MLP neurons of a small language model. Each row is named by its layer, matrix (gate and up: input weights) and neuron, and shows model dimensions 0-127. Each number is 500 + 50 x the weight over its row's rms, rounded and kept within 0 to 999. Numbers have three digits each. A neuron's up and down rows have the sign that makes its largest values positive.
Before each neuron's rows, "fires on" lists the tokens most often at its 100 highest values on Wikipedia text that the model never trained on.

fires on: " ", "1", "2", " of"
L6.gate755:446538481407544530490468518598503508547496539488612575558579480535552485500578484479464601447508521507457525542475433513494500515505410546463562510471547571550517511473518540468564533520475544532437594509427481474466529543519594477526546522448499512471603415558486479450607447515596486532517443450502410482515534538531494581447550532436447547471487546525533532424636449453469558675470
L6.up755:513440469472454460444470423596465533583556546532553492453576510526516533470490407497412574554496523467587517534496465432555508486531586414503549464500447529413512527507506523506575537408499530482587456464466568510522485519530426402454518444685457480628462619532473456561534417572513452510475465528463464441418557443533536553421558492412425406568556509458512522513510487508472544514456

fires on: " |", "\n", "-", ",", "==", ")"
L5.gate567:549431431496532468582483545530495466486441410420473456539552559546406537551467455409416506545534490559566491567481516509486448487453470525523399493573507550615484497657590582470568448597577600509520559605505461560553576622454474479608470501505545426486535439414470561529501568418493557491556506550568500399564479458535474433505454483487512517505495580484548516528536475531491467554460
L5.up567:648549531452450463469464568514405535522464520486462448496480525546450482541452448482387541494492531489564517481508381526503483474526551520465441572564612545557520527555511525425500473511499560501533446563408530446517540471473582612591507576540535559514505484483546530490553516447393585502606573494534442535575474506490422411470549529578480472543483467543554531447540520496506522494389

fires on: "s", "===", " ===", "ities", "es"
L6.gate621:489501489484500439535549459379513445500417498498489483498595544440476457511476572473488544474561478458530475488417489580542511424444442459519458573555518461521516502599487553484465467511425421608446547585482425471532511399514403492489500444517553574607597573492505467489476508446478445419535446477513625560535510504534506385575568530465328555458558525540483586480409553546470461518460
L6.up621:488550471554567496529513387436533554457470554573432591454436452497453493558502499455507445463524472488467516540530483491484536554567461506397398524512503507499546631478457520462497490442484488539499582584436458534444527563413443474469469444464527532572488542534376405476430490365392445473450505540562513535465457551369461554560514516526460577506515477562521532493431522445525513541575

fires on: "ed", "9", ".", "ling", "al"
L5.gate390:535503447468524490522493551468472512446521559587551447555545523537484451454564415592429552568479490462583466523520529601498524592480414501505514440517444530521442448498511493491471511487488546522553479458516515571460508413483527454478542503449554490595500378514487496462548475468518517472462550492512512475473615454380471445484603504399600541515545463506462492636581353543510486596480
L5.up390:468471514372483537549505451534394509457505454455535494532448544485530473561472468590481490387510486516487571466578507472523357457558447485526352497603458523512497548461477529452462450466509482495477447524470428441575510527490426434504437524454590580442459493504460446481503527595548473511483547442496578584552492474450439540504525388472584514456527499471526491534496454526522504496519

fires on: " over", "-", " than", " of", "en", " just"
L6.gate851:476541429443456378470402542514530565500381504467447402487547497496493512460482508491523494545492405444520495528492562433527487553542475541500471529560443666543438501414488452553630556617482518575569463464520441522561437528515496464568514505514486566535487434474435482520466518393514528567513499475507492580481592408501472422482487561531506506481436547579495549504499532448458569499423
L6.up851:492409504504459496544478477579576504557446519495470406491395452564500451432442502536490542434545471559506483543539530422537495461570477503531532613649612566513448472532435529481497533492537585573532504443526548501437521513527532430461452553500427580444528458504449530485506429538489556536461547542481545667567510499551549516439515551491441550454438512567507439558529539533511535511470

fires on: "5", "0", "7", "4", " in", "6"
L5.gate363:492553447592549490575417395479544482525524500577529500443428506463371452508504508482550504513607534502570537499468521515520439466574485577427486488535593531503504528576584436475561556545475551472449550526494465551572506540415482510502506452407491442450434476460525524527501489426585499498581467382498496565584502531601453453473493542597559526535553548458464515596432487524414509516539
L5.up363:513488503542454489534514503527571481483509500504555527484539520448481411433474566515483545520564541500472512509494440534496434457486506577400538512434584534588526563511599480478509518576523541409485535552515506490523503466475551517481485483438441502378502568431530521521584439413438457583450499499533583576499484554445475357480447489477508501546610549465511410518468462484460419553522

fires on: " a", " and"
L5.gate310:508507466516491473434489478498498607577448468547522553415567523499463550593541579427563534552470451418531467527450532447473445468526416493450473475487578514461443425454544537454503486458452617504473437494460529598503491476460516437530543537490503457645548483501594434623509468559469502458428576526550540495491631397476504435506526515507550452544562469440577522549612466604537556380498
L5.up310:551426537499510522510566542450459448396485439497443500426495430528512486467499518593456540478558544503477533518553492441425478576534413589510537443550408449519478506487613495562539498537524432496510563496499543462488474493505492452469489459545584491579448522484588485493555511544504421511456493462489476545433585538505530524524425537527467462601490518500398479458516401443511472522520

fires on: " |", "g", "ni", "ti"
L5.gate48:544497525489319451515537498477470577458491438517514595412555589549507395490409487431461630528512548487476462585538489516514586488460462498524527536465531529529438413546430489513484518506420599495424497471492584517493482602535539504521528484593454488542517427416521464493457483494514484465410446475439439535544534499566603574430420544603508601464504508577485425453546438428559458489498
L5.up48:616563502490574512447514519446561537482557452525443550507524543473505542408378428428455517555419570521508530501482515519582488508511525458478481510532436518476394497529433533452567496481442590420412410412445491611508512586465499501578527482510431430570555492506487605544472531507511549471514457410466498489469483513572581505444444530527548478480391386555448459446545541474501556453480

fires on: "0", ",", " and", " in", " or"
L6.gate254:426564484488535472486508516522502546565497542548502474491485432587455442454586431435451542516502515540514585485570576538511445498505456527453519515557587562483581506484489414455451512420487487500539549432552525496501464449414514571508527479502479524444521452516542450488515502558503473492489657613471618514508509400525451600523489517517418426575538476510504523578469476502430599478541
L6.up254:474453512445491433454505539582490512472532550556560561500412500462467521526522462550482513501507477513555539587405491474503550556495508551427499449503562417465453509504597535572473541525516499475558392501417597564526374485485514549580483473416436544442463612487531474524570546568552497485494472486441550600421531387480478530510488466536550456541496572539456500511492501569415526518526

fires on: "\n"
L6.gate906:503492521613572489534468460540474453456467435533458497484573513553555473469472439506502516490573481587497480559529462556455388434467413601563469488495443477570398425464469513500432567477520557508473508478518411490479451539578556544454520469508514522512521462484559482528431533513518565486480509468470557542507500545387446503489509448480505515463587476430459541498421556575392422504505
L6.up906:622403554534498491508586529509548489537473541461523553558550480495509484573448474527508452456554573466436461469505472515567443447524430443475435468487575458512510546438423545521540480544514514422503447483534421565449522512456532450510433507468544508453395458527499443569449393447452505524422464526469588452489541470505445515499462560615429463450483500472528520547655418544486554478491

fires on: "\n", "-", ".", " "
L5.gate838:597479486494446435590577522480539478582545605467537474543492514478548575541565433521412488391475490455489533555421447464488556520503440433520534451439490484441520529535457623492540541418532527477462476526495497477489468539504450474479457555491574511484523514539433518596545501497542436528521557465481506523513401567548528489460470462527585496471585474443535600564468562425492512469503
L5.up838:548501512472520489560488516539430414466508405508535585398551439477540447518612468467477472501565455449535498565510463485513422524538500441486517493512568595515471514524556477527575511427433487437644486519515530419483528477477526519480488445414432434537557512492522439517490555467523608497494601485423461547530468475539484489485571432490432482425462472565477519489377463578518524584476

fires on: "\n", " ", " Ru", "pu"
L6.gate187:516528474521466349568587460520397490550587488574539483554474453545505521530604502491579524518515408488445541530608575519482474460420557495448402466437537482396425472531469589498514454532544544569486535592457459479423527484500555453564518526505388546442671571557514517455540416404491409461545524409489487450519476557460481547473488471547478475469478491414552513481434532479639452492401
L6.up187:475488491396532546517523454408493459411480520499562533578500581513495623525500490452462561477577534477582531545290517559512439472437476468468436548457525475569432455518496521524500516405473528532595475574512536474395521530537478557508481555460472519564456511473498513454608502404469477487458501526490465522473502518427510470521602528584522463465510501531441521485542538377498556496571

fires on: ",", " and", " but", " most"
L6.gate500:545633431547479454459522532426614495434530470574430463504544479441468459434521585630468587510555482606512562641500470506544423472455472452484514447410531511482587526463455489562446470439555520535577463460427455536484450495523583504564506509481531506465501480448416478474606565548561507512532545566453528520448549489500534556558449584483467462448555559526507491556515513465437518583458
L6.up500:498531561516511448560445556477542578481531561430505540514405431544527552428438422481528502470478584539554526552480519520493538472467496541474524528504580390490556570570529503447489546416648500480524553465517534530495476556502544574543537457467416440476433446447488535459530523588548539527390541626439557480469433435620471586518504536492543487525462447500416488478485483508486514493425

fires on: " re", " con", " Con", " per", " ", " trans"
L6.gate80:474504484546504534423500462527514536534491523523535479528579447499551544385487472587479499481520493531565465548487503500521495560510484524554489406556418479524552481442463506422511485543482555517532533479461539619538416474547544457501544517465502567530533523536434484469479494412513494488501480563486622544576453420405445456419461521442443557452538487443474486443530468546543505415503
L6.up80:488470418450558539590486501495480451570553443503621493534500465543531428508533577482478490563446554486496532498544534474544581348485414551498459438510555450503524511559545524540585451512527480418585540517533585441561549483491501394481619518432553456551478504501496545521415549521463474540537549586413572503483463553564400450443582482420567639500468535559511507470482489564424369519469

fires on: ".", "al", "S", "a", " a", "op"
L6.gate879:586543463462569558472484545505480519494497542478505535546470471620582497429448524590446608483465458512547562535544401481452414565565521466585485571531520559417498468514524459508653489498442527470568516562540516541482492464559567508485476546492492560517496497571521453549537430503517504470575470465553562490501497531485437523489558520534538457472512546483487462444568537525457496514494
L6.up879:519543498467485466475570466504416445412380561535456488469560587477389515441439548433504525575397520477587452469533507484566477506490488504534465461506500500474443452464532454519500484497406545514531415441497410546440515457498520512440373515418502557486414416487466526444394572473512409567445447537472573449530426478559456475534482521583500482584482546588503595520388431488540502446535

fires on: " a", " was", " is"
L6.gate614:450557510471537563469543485446466523435414390487575560503534405452408576538524430537514464500554516473567453528469598495548589506537497552572480592574460522504484426494489507492460398475540500524511415535509477531524534419482597482457514533597436429606573529493627515536539504524431553549510478597502448471460531484478434490613478459500444518499558501479480509429524473540425385449504
L6.up614:576453499410502528500463434520504450527572543493400478491587518579501485446569503462525513519554513497529502532571552507564541507526517509593551479493390507549485425523521522539459509636479503426571500530589378530513457530406536519569498469476491426459467430524604497614549567557484488559466490463493463465491527483465538440432505502464491504488487431456473518432495571473470488492313

fires on: "-", ".", "–", ":", "x", "/"
L6.gate668:581499599488433500552461520530584459520555500591544534469540478460547483532476531399527462576467477382529596531576625536559573509617515554541637488509517551486513351535496511502442592526492511495508472493457468486437532462470563502478504458531528387456514454548475535412514560434569449554488552499553435599472502506470503567527599543521347561504555398519426577587431540465615503516411
L6.up668:533533539436464565515471623468447535566541475454569451484471443461574524437453554484560466516469526432511484487536558394435523527428571475484516485470474464484480484450391541447479374494528597500532436508574419592445483516448511570444420481620472423498541404488540477505474507525497487561428438415486487480475525549380494540553509424440516544492393545581518435407442529408601442461385

fires on: "\n"
L6.gate191:436457474616504512480505555471421531471405472575407474478522485392525467515414533517427535473539466428486485544456415565428484480455469473504450394502496464499488525535501590446420576536578524463438604476465502472474474512506378397606475529548566545480543573468507465442491521469409555567470476543507472535488559495490372418496556444544597492516483502484565614571545529511489515509425
L6.up191:476415385530568501534490459451539608545504473496497477541597518457540461490481522492478471504488531592590512531451463484461439436496508511570555518512548405447478426586531539420552495463548512500475480567568411617538534581534563472525491412536535503548537527520555529544466503537439519479484476548454609576466617501538443537519516476465526475408441552487502435507504548526516487525482

fires on: " and", ",", "),", "ly"
L6.gate320:574443420443477482473519449423439477527519459459563539468538451504534453644587539566539452510608485573491529548532598498490549439444474522501542549517474456439486532523493487553425549470534606564589520541495521450568473516548511514540492449510450496451531440498514480430522579559427561517583498505463460500541438542363511513487415545518507323442475411488486476488427519577483497528506
L6.up320:385444533460505484477440530442509438486568484467516410476485478463478441485406489458455503403509505595527513485471533493424455499415511477543420431513497539437643551515578539566540545533448567488465522508539552489436521471547508541453516460449461582559520400514477500425616513513506520448513583523446518430587489467574480602482557515463487443464542565537392525554532491453559495568426

fires on: "s", "ers", "es", " who"
L6.gate493:528582488513507466551532459523537518521454473579448555495587417497494420484496506569375527451533538516511462511474462448517464444475541448515504540445708462486439609448525436422554553563477475537548511485491510529482567502512441481463507508511435547556456444475487483564559450469410446560543420489500514468598551491465521518477531466456432505481483463480439491559542507553585447578462
L6.up493:510528514539553505465502646451605442514493617478656466343459416514539507564430539479470493510512531451503504572456447481509499515409541466446475478555551434552542507482464452510502571515453542553440559551530479520603452419496414535519457429555525589452546436530525492545550452528472520421430544532574542504470479533403489586445526471482491473445466490444605497485431583554554506507485

fires on: ":", " of", " ", " from", " be"
L5.gate764:477511558386533401399478567592523469535520540584570466567503552535482509483474517518477381561474445492460510410447462478589498571445450548494496549444496530546560355517554525568480516475598530508499557549514471532535513603559484470478430517593429511462418454492496438545432528499603586526434517471506461507499596502477493527579513519616589504478526493499529504428556443542677501527514
L5.up764:513597549507490399502569492475537438473428452531435525484511435544444437491465503488501502485520630514540505496527511495487345501533570432570489484575505505458488380517447468448484497504524445449437516478460471508563455487531463466482519533559529506563470481525507497423526476401454455525483512546523528408481442524433499531567418509539478514535473574559534483534494521438613446531524

fires on: "0", " of", " than", " $", ":"
L6.gate30:507499506464465404511490531489421479457541547530510459575414467504535415455515588528559554494468518443462483461548663484639458496508528497563542549565595553493496438456518536515542450476515493485475576580434451461492491537529556524428481472561516537507503534567420590560504537493639419534475419486507507546543581485549558490529436561550514563526489478536474437476433501514527516557450
L6.up30:471622545444448532553566536474460532552392527494456425455515527487495553468419449471537603534398490455515532447494526519535525443564545536577523565541548504520441447473524553429600495501477435474496553535456427565530508494559585494530452637481483582451490540488534490569560564399515597531493506540473524518435589454448483458500434525475546520418398569494516556519605605597516485398510

fires on: " (", " /", " |", " ", "v", "9"
L6.gate497:509586494456553455488562481431439509534566551554527585479508520558519478547441469401524512467370511586598494544522594507512482467607538400483591517556548472493471528460558618546575522412439483517495421494498493425503394504483501473410525435462483455499523594478461558545500517408554515540533458555476398481493558559545519504496577486592462517519535488489476540418489509472486471509496
L6.up497:485542457507498634478549507584500398514481572522503477527571426577457426484511545482460445543543441480530567461540469465550461587462554541498415516523550469495452413437524434487480396544484384499457498495535480391510507486467542541567488620442540469471477466486456485445477370435517473481544510456442528518567484437532534507513511521518473633504459540512484512523540578527495478446401

fires on: "1", "0", "4", " ("
L5.gate234:521475372581527471478458457579457489440475521514499443473490539497435563597497581476510427498500497447504521411436586493504484489537462463456509551481521536514421432524489496529529515586540567487451442435492457531500502457474439378448473547527488491465428570482518358455517510604549348543617451535549539451467545538461461512499475556614485466586551563481446464552478489511495498515406
L5.up234:506586529499499395470443401614469491554491547478478572525564514502599561520438467412449583509448511436533469413509576480653508414556452462491558418467532489462468529549536443487515507554542490513460432464481481460500461408489443476550493424542469459441529479451425460563521494532543368559467419559562540517500466549534472540475453541493489518548553538517458413529441414503523456420413

fires on: " (", " ="
L6.gate867:497458443558440539471387472502527452522543563441519479537497451529504539598531406465445452461565488539569512550489393566549519440518518499425420459479464455544494644602559467512537449518540521519453531452498524522531516386536536430560523575468523509483480528478455411500480434438479526534585503550552514508515552540493428551524620479557418498619541472551450424554565507480422492474450
L6.up867:504545542494556472461525479442445520481368525517392567435478421522544469582511471486535504510487543489411440460570626410480570469502447488516459396467493502478536447501495494517570457582606485487556459545557540531505546494527560443485465505531519432446501511554561588506425568554457495462541437532547458420528438461454431507440479452501462544500486557379533442507480497493479460574411

fires on: " St", "0", "St", "S", "s", "1"
L6.gate161:475456498516514488434409487512512516411414452456477444515467462503464492462580627554507451471543516489546529432515538575446564491479504391525527420468520577522389485560557385445542492529503447493510447316553499543558464448517510555447469442444513479458452492468646449527490488449634432558498489492548508521588521406471478508502516555630507479569495516499502488458533505514492505476489
L6.up161:502565484520449540457475604523390466559563424448470528485524465443535546535481446505586586534477464567539393616488593540515474504581520505453503437557475498523454493511463563523448491420500492512486426377553484499505506458433513484479544511598454498405553498555466583524511503537548504559479521532541558476565430488494455533548507483539451480536588522506453528522491550496545457473523

fires on: ".", " m", "m"
L6.gate570:545564517521469496536511484513509533420474557433514619445544466511506461506410535540567448502454431583482544503563459557509443553572437434535503491498508482503544485406457435465550480489549565545497556528540549531466539571541626553474487524542492430436576474494530505535519544428580524458553482435554510510487479445465456506557540501462536525479475442499559437435536495520528486479497
L6.up570:483418445517457555412433472480523504447431450439534570524404505513504462525476519496511518491493484425506497473487563503447488429473553533542417489538407563426439438409486523479509467482470446506513514546509543486491446451401504527551405473547429470429496548514505532391527522425452463470451455539433543413525492521400462488504403532548466435438489545573583586420450449480545458472433

fires on: " A", " a", " U"
L6.gate632:591448519474431470480491512497572517534459499442514525475443473457517507616392482512414581527508488481540523452546572553431553563485455542507499504498534576506527475511445535474508498427515531476438495468548528456462561550520653449430490493531478479513469492548595465598469531601478512516378467461512537557413522502506483527540447484500484558555526510416465530537496418505535497460499
L6.up632:499533446487457579482430490475518589532522425599474461513491547407512505541456554501402484421429456477632472484517587549465512458504560487504493550491483632470463452521442489484459494486480455500524471482459476544481541440498522454480494484465594414533510499489523445488438515427574500538528463534507521468495581515510434546407570481488521561507497563404492487420546514583454513529503

fires on: " in", "ad", " con", " took", " as", " Con"
L6.gate639:574503532437483480466514542499506593487437541544535489503529495459491479574516547531637494438554586494534505539463458471503523534515443537511486510485497546476523513594404501542539455597601513418478540534427647441461557527540565440487534493550441586549479530565461500607503527552530445524519420503518513565511504389515428543531479551527468459478567549408545484497531393571520497548502
L6.up639:444440529508600508468383531536557465560524482581554475566539483511504464468475447531485543441570419488464534514529430432561458415485416412504518450552542485485499475546430483553532428485585590476557490531532429469494473460473507460413511461451547523568446492446580533487499489549496470483571451550499558505495468470572488529417561491490427556552438593452542505505460412445561412602491

fires on: "'", "2", "1", "0", "8"
L6.gate188:441473473526549515508476487587454531520456504505550515565449510497465501549391509499511502496536450530444475406529506537469515502498435561543508478488481443490485490600420460438480464609506574562443479479524432530563528568495444567453575481470547412480445495471519491432559495379552584470561500536505549466541404441437555418576455522441493485529475545501515469436460528503463412518441
L6.up188:536534481477404507501513427466510492550517515524456460498488436531538447530535526540524548499319577424499492461532539475434399570451472466482552440583473458473517404556424479484508524529505442551566541514481489580465433497489517478518571536487489493505444481428436609479413477472469362573534447478502483475439449490433501400520504472469511490508397500537496495481504496483532473516510

fires on: "-", " to", " as", " a", "ed"
L5.gate118:466488532458529465483548500598493518474506429534547446465481409552553522559473515535432450475479441532426521535593523541493465513550523593577560455396539436544436519494487534499445476496544445615527516501567514575424501461531551513478472580516434535587515520549650514529445405519425514548539488477519545463477537532511538460411431507454490423440521507395555492532470543533585466562412
L5.up118:525394501518539453465542478564425449459432450523512527493527484511530599490516606490436526484468508517437432551538543461489583491535496581573559389537554360544472501541462478493443484537507482444523482507496463443471421418460509481513490541406512529506457451581489503507494480502495515577533476524382445364491522524474489450550592508491473518399514582477471516441382546590471595459465

fires on: "'", ":", " was", " as", " from", " As"
L6.gate754:435437477484582501436496433587510531481533509447561408432578405508540446523525560418429555549429529456464481531508502508456444517534510434453521511497530477578516512485437391529484485518494570584527459446488485607516602516568604526537544554487547526552539579534578477511568458562556531529531505508532494487546503481475508488432412524516458521460533424425623525471544430404542356544496
L6.up754:533446608477550469508461546510582499578449511491532490460541470586547423521419563622523491516601482521488544550500588487519458498525424509528525530547429519463438446489452500537571534520490510493508409496527541525536475543447517547532540486524488499615476614543588517535517492571443515516480478435532406452478541474497479459543475470529405437438431494360468522567491481520552506539420

fires on: " of", "s", " de", " a", " an", "0"
L6.gate5:464536468407465402454422487496461567514398492489588549465523541488490537559489373520519549458484567488425472482536438419497450432552473494525527562460463573444577540448560559497537511517477546500621552533493499450527448414536555506470482525475470533521540512513460570438497499519469506416540470579528425430439675479548533494479484506572519499459530461535434514479457469557473412478451
L6.up5:535504450527558448558509393434559537416581548528445441433534533495512569465440453442516514523495539496472528501610507476464515506606503489417551424495452486508486446527548467475534545475421530408451496478421460546538487508501456458558608480535538552565552500478486554437599577408546464436445526490480458461397478451544479480471536507477504484424484469547458616461500450607481480493492

fires on: " a", " an", " to", "s", " also"
L5.gate175:536580439472499385469510516525518505557526578475440534476405515504488595515472517386508467478470552478541538424434435480526479494475463494514531489545588494488534485487577518447456563444486501473525460451573571508449438437498516496537545604404451566571511448518555553481489568498492493508499477519451443542486509489570519390475454465580581410451537421505536527579467602494469481441480
L5.up175:429461501506466416470416457523613523486508550509543543415447426533566491517506448426486480497468527460502423457480501524518435433524511415485463532492525497553510513456537468377397581467490433513489521437522514502381513493435481501466507571476455400566531457505547529467401488530404436454514518462451379470441577537522579529501511448439499477505467495478485605521572571452444493457531

fires on: "2", "1", " ", "vit", " con"
L5.gate432:514530462503555527501495534492525448491472522575504492540442486565506475401529579533458607478468508449483447499420446490605440522446468540464437478473470532486586535487552484485506516510444465498507570488460513478423516507521512474374470521416516546469483405502517447496535456539456515532415556413498499547475496457481468509498379492571503423559517558534554569544520498434509481594493
L5.up432:591531521485639592567529527574530554542466487513540471461445522503540494493513515571520486581473579449520454551509505434462436564487496466473390540534544517490502473500423469483520559481487478538601514535555516448468471614519523509422581442463482532480476515465428389488480496520545550461566518451444527512526619494430530573540483446515453460531510566504541528462480506536466363507545

fires on: "al", " Al", " Bal", " Ha", " Sal"
L6.gate378:452552443509428546443411525409439532470460461548541446528418546510456436476425497479393436498468506548501472475494447563546504495473488483550542497482536518516475487607464559528433420519537492515572407433575473472574437524528510611459450503539486442532515530468543486452500517447517542498472433430445452414338510486446533404521459548456488522580528489577516434523491486462409497558452
L6.up378:492498513521507478453524482550507511456461534477514577589447491550546412546514422406444604535500514484453586493499458456541469516519508504498545584459570539509469506573458468476527528552523531508532463420386538513496569410604436497524505509597537534526425466505480522523463510516494400505449504452561453578366533449568497535500495508529533507418467420522479464591434592506548527484512

fires on: ",", " of", "ik", "iti", " or", "d"
L5.gate797:533483471468495618569468519425477564525476426457635430452551526459521494593584470568524437518512428554475516501504496466514502578571468552438551534497443518603529515482472443526567496442497509517559565503497466457502508472525551505535554454527441456551514558584524451532491480492529564484417508519543480486481483469508497472458476520533504471475522571526468556499485479521540549473434
L5.up797:495483546553514530472527507589545468489451508490493453490395496500520555547572571526556458553495495439435473449454470517460559479463456491501485564416523505499505464373490493387553446519530532447514454508531454436497500543449618594449468514507469545450501516530526452473550512539466568431514501453496396497556429508427564451438410453467516454538474551597492491555447426467430498504431

fires on: " was", " a", " as", "\n", ",", " an"
L5.gate738:548567514475455508503476486551502631538456541520548452479497495501530581560419505549445473509493515469396505532424536468452496499521420434464402514423421591491454540578511499502509461481512493507560592524491541530511477459510536576610420498476487566619459500566495567443487555541570443587560521541556588573427482465486549573552494442462509533461551533504436522468458526561546410543401
L5.up738:524531488469458516535424433511467624471454496491518502395474552532517563567471563499472509483548524471553502539458532504513436555570467544509404571460496518484439544516474519495493483465500609493539501571511444531549435525435520482574462527518461420524491479524429500579483495535592409533494554538462573512533458560526525546495544490482419538412507557424487570487476499499575416634472

fires on: "1", "0", "2", "8", "9", "3"
L6.gate858:495533523561512417573578577562442491520475588522500590564492432450469463619531495479547422437413565507528485489510505502544546487568454448492480520447477468516549528573473558493530562483447488557479482443450527516530489490520399483464492466448446536450562499471464473490531458502413618494586416501536564417484532551502609498572423486490461428489562552444585578553477479461499546619522
L6.up858:535529409493503427470578571491457537577488506489518557586489469503482511619590560531491479494427530526503515538515590447562471620528521527403481509518508511442499482399536405491617597509494612581507504548505486539514468605473609504510561483528464499394549532506461520504508481524432511410460527514588486477594421589452489511566474547505517482512554548475539570451484505491508467451576

fires on: "==", ".", " in", " ", "==="
L6.gate367:473572505557405469499418452496578559443476548509517498402466515526444573518474496512557471544566537552442548487475466471493537536613470468525515607455446494493514536463410513561512469562430558413443555545552534588533458545517487499469527553444447535525560553525445472520524528554471518462509595492522573457436520447486422512491467460531619579578489423471470515454389503505473560468510
L6.up367:441543551587486453482513484510406439391463467546517401541474471618533507527509467496602488487524427457570624588411456509491494365514496511564528464516554519560532439560625511421419464520479544543511564512531533486568439615490567482533521467547544565519565427498497471497561574515477540429482567523496547467419464522369504452569579490482520509547465519555528514523432376577472482490505

fires on: " is", ",", " was", " were", " been"
L6.gate370:535476565563527511422488502519544512535541496563451534504605485510462506538489474567553562557475451504487560487601482453416541533548482600561511476486388573568514455537475414543543457453467470493441412553467409498541466396439441545574504513536545508491596605527413481407624572503555450563517494503512502542440542499484465488534522443526486509563542599443451517521543513558517442487518
L6.up370:500477438413433500501482543518593459429570496474457490507491521433553561458585509547561474504524488534508552541549408475455488477485439490443442461528397470543493386415451526554441412524550507500555476478532515504460451411526587550424578489458534440466487483530479453532532514541475472475573447461467459497525530568457432550547485498417482501536545469576547476395493587494542482452489

fires on: " (", "st", " St", "2", "St", " c"
L5.gate893:502461497483539530459462459460479549407461503445469466494460490537438498520472484512558535453591468445435547561445545562490487470544506429516499533500470552502506509545473557494568485526562432394562556471476520363418526518466445460441447529449498521406571539503540439523510621502454515495554469606533586462498501463476500559501509566518397431534519479444582454517575449565465403565424
L5.up893:489550458434458497430452500534571608555479467439493429486508489435404415549430565512488503479514508423466532555499539535545427519515449477434463484469494572478498493563475528506559516516462469526542406545437484487415515486497463552449527515526585488447431513582409590475501450542492431441349550522529544502493467431454485550485469466478472561455482456512460521563572482537543486418409

fires on: "0", "pa", " Dar", " Mo", "5"
L6.gate839:481536467505556484525625503576472499487472396485359463516500547534429446454615501516553433550570493419509453554456469453515475552531469567534477525550525487479469440535528492388562558542508547521479534545466517385500495538418501494468456539629602615452535586507496486516518488463492579442440441502515524540540570533549452490536536445520541473496499528459503536543555491452504452553500
L6.up839:425437504503588546425375397516480500467533493495504487465423528441555427451495486543596512435448542517447485434483637572502561540433516495391489583520509522517436446561497468441489453536452608467486420514516504516497540497557440532536434502510500516513533507448599498474489541524464552559517541496539568536379437489482475447599395479523455539504585652476437415442587468500496581525554

fires on: " ", "-", " me"
L6.gate405:496562483469509504381555491487540452442556534578458602574462509456635488544500521510556479556394469461512454540552614509449528505542519581522543399467540447532433480495512549426565436479421606510452457516433515543517430534505489525505474576476508554523432529485464425538477527476547436559543545592493480581562459524523480543514551522592483458544585521606552531471570444468467490433516
L6.up405:490418541509453548517548521439431470520486539566491559504541406517520434504546507618488473583532447573533423449396522546641554518528541472441477517553491509508393506565529533537512449501535547493484429553549562471419450520497501468456443481515548529588431506487478429460498417542459465481604474490460425484478489554578508500482578506465410567437607497483498493446471529553478433577567

fires on: " of", ",", " Nancy", " University", " John"
L5.gate613:489391443433547517536527553455591518490592498449482477512498491548551641465640435548496490514584582532467498504546557522411586484632462543452561513448482547542492544466557470498582571487535475485582460474530460429541540445524480552542558535497517414455471504476443543511512436452530568529505452512510466460504492451497559521508504489505473427501495545406476555483480480426507359540439
L5.up613:471374522449425462420433519529482484423433459447448492410424481573537507513478584495463460499598466493477453409524483452454494520477529462411467435533562451456589563527486494564494452450439476483440582471546418475507510521446392482453417548519496542506485468547482454446423475393484484430489607502499437469551542561551452514458489535485507383503426442590494514493519622492488573537528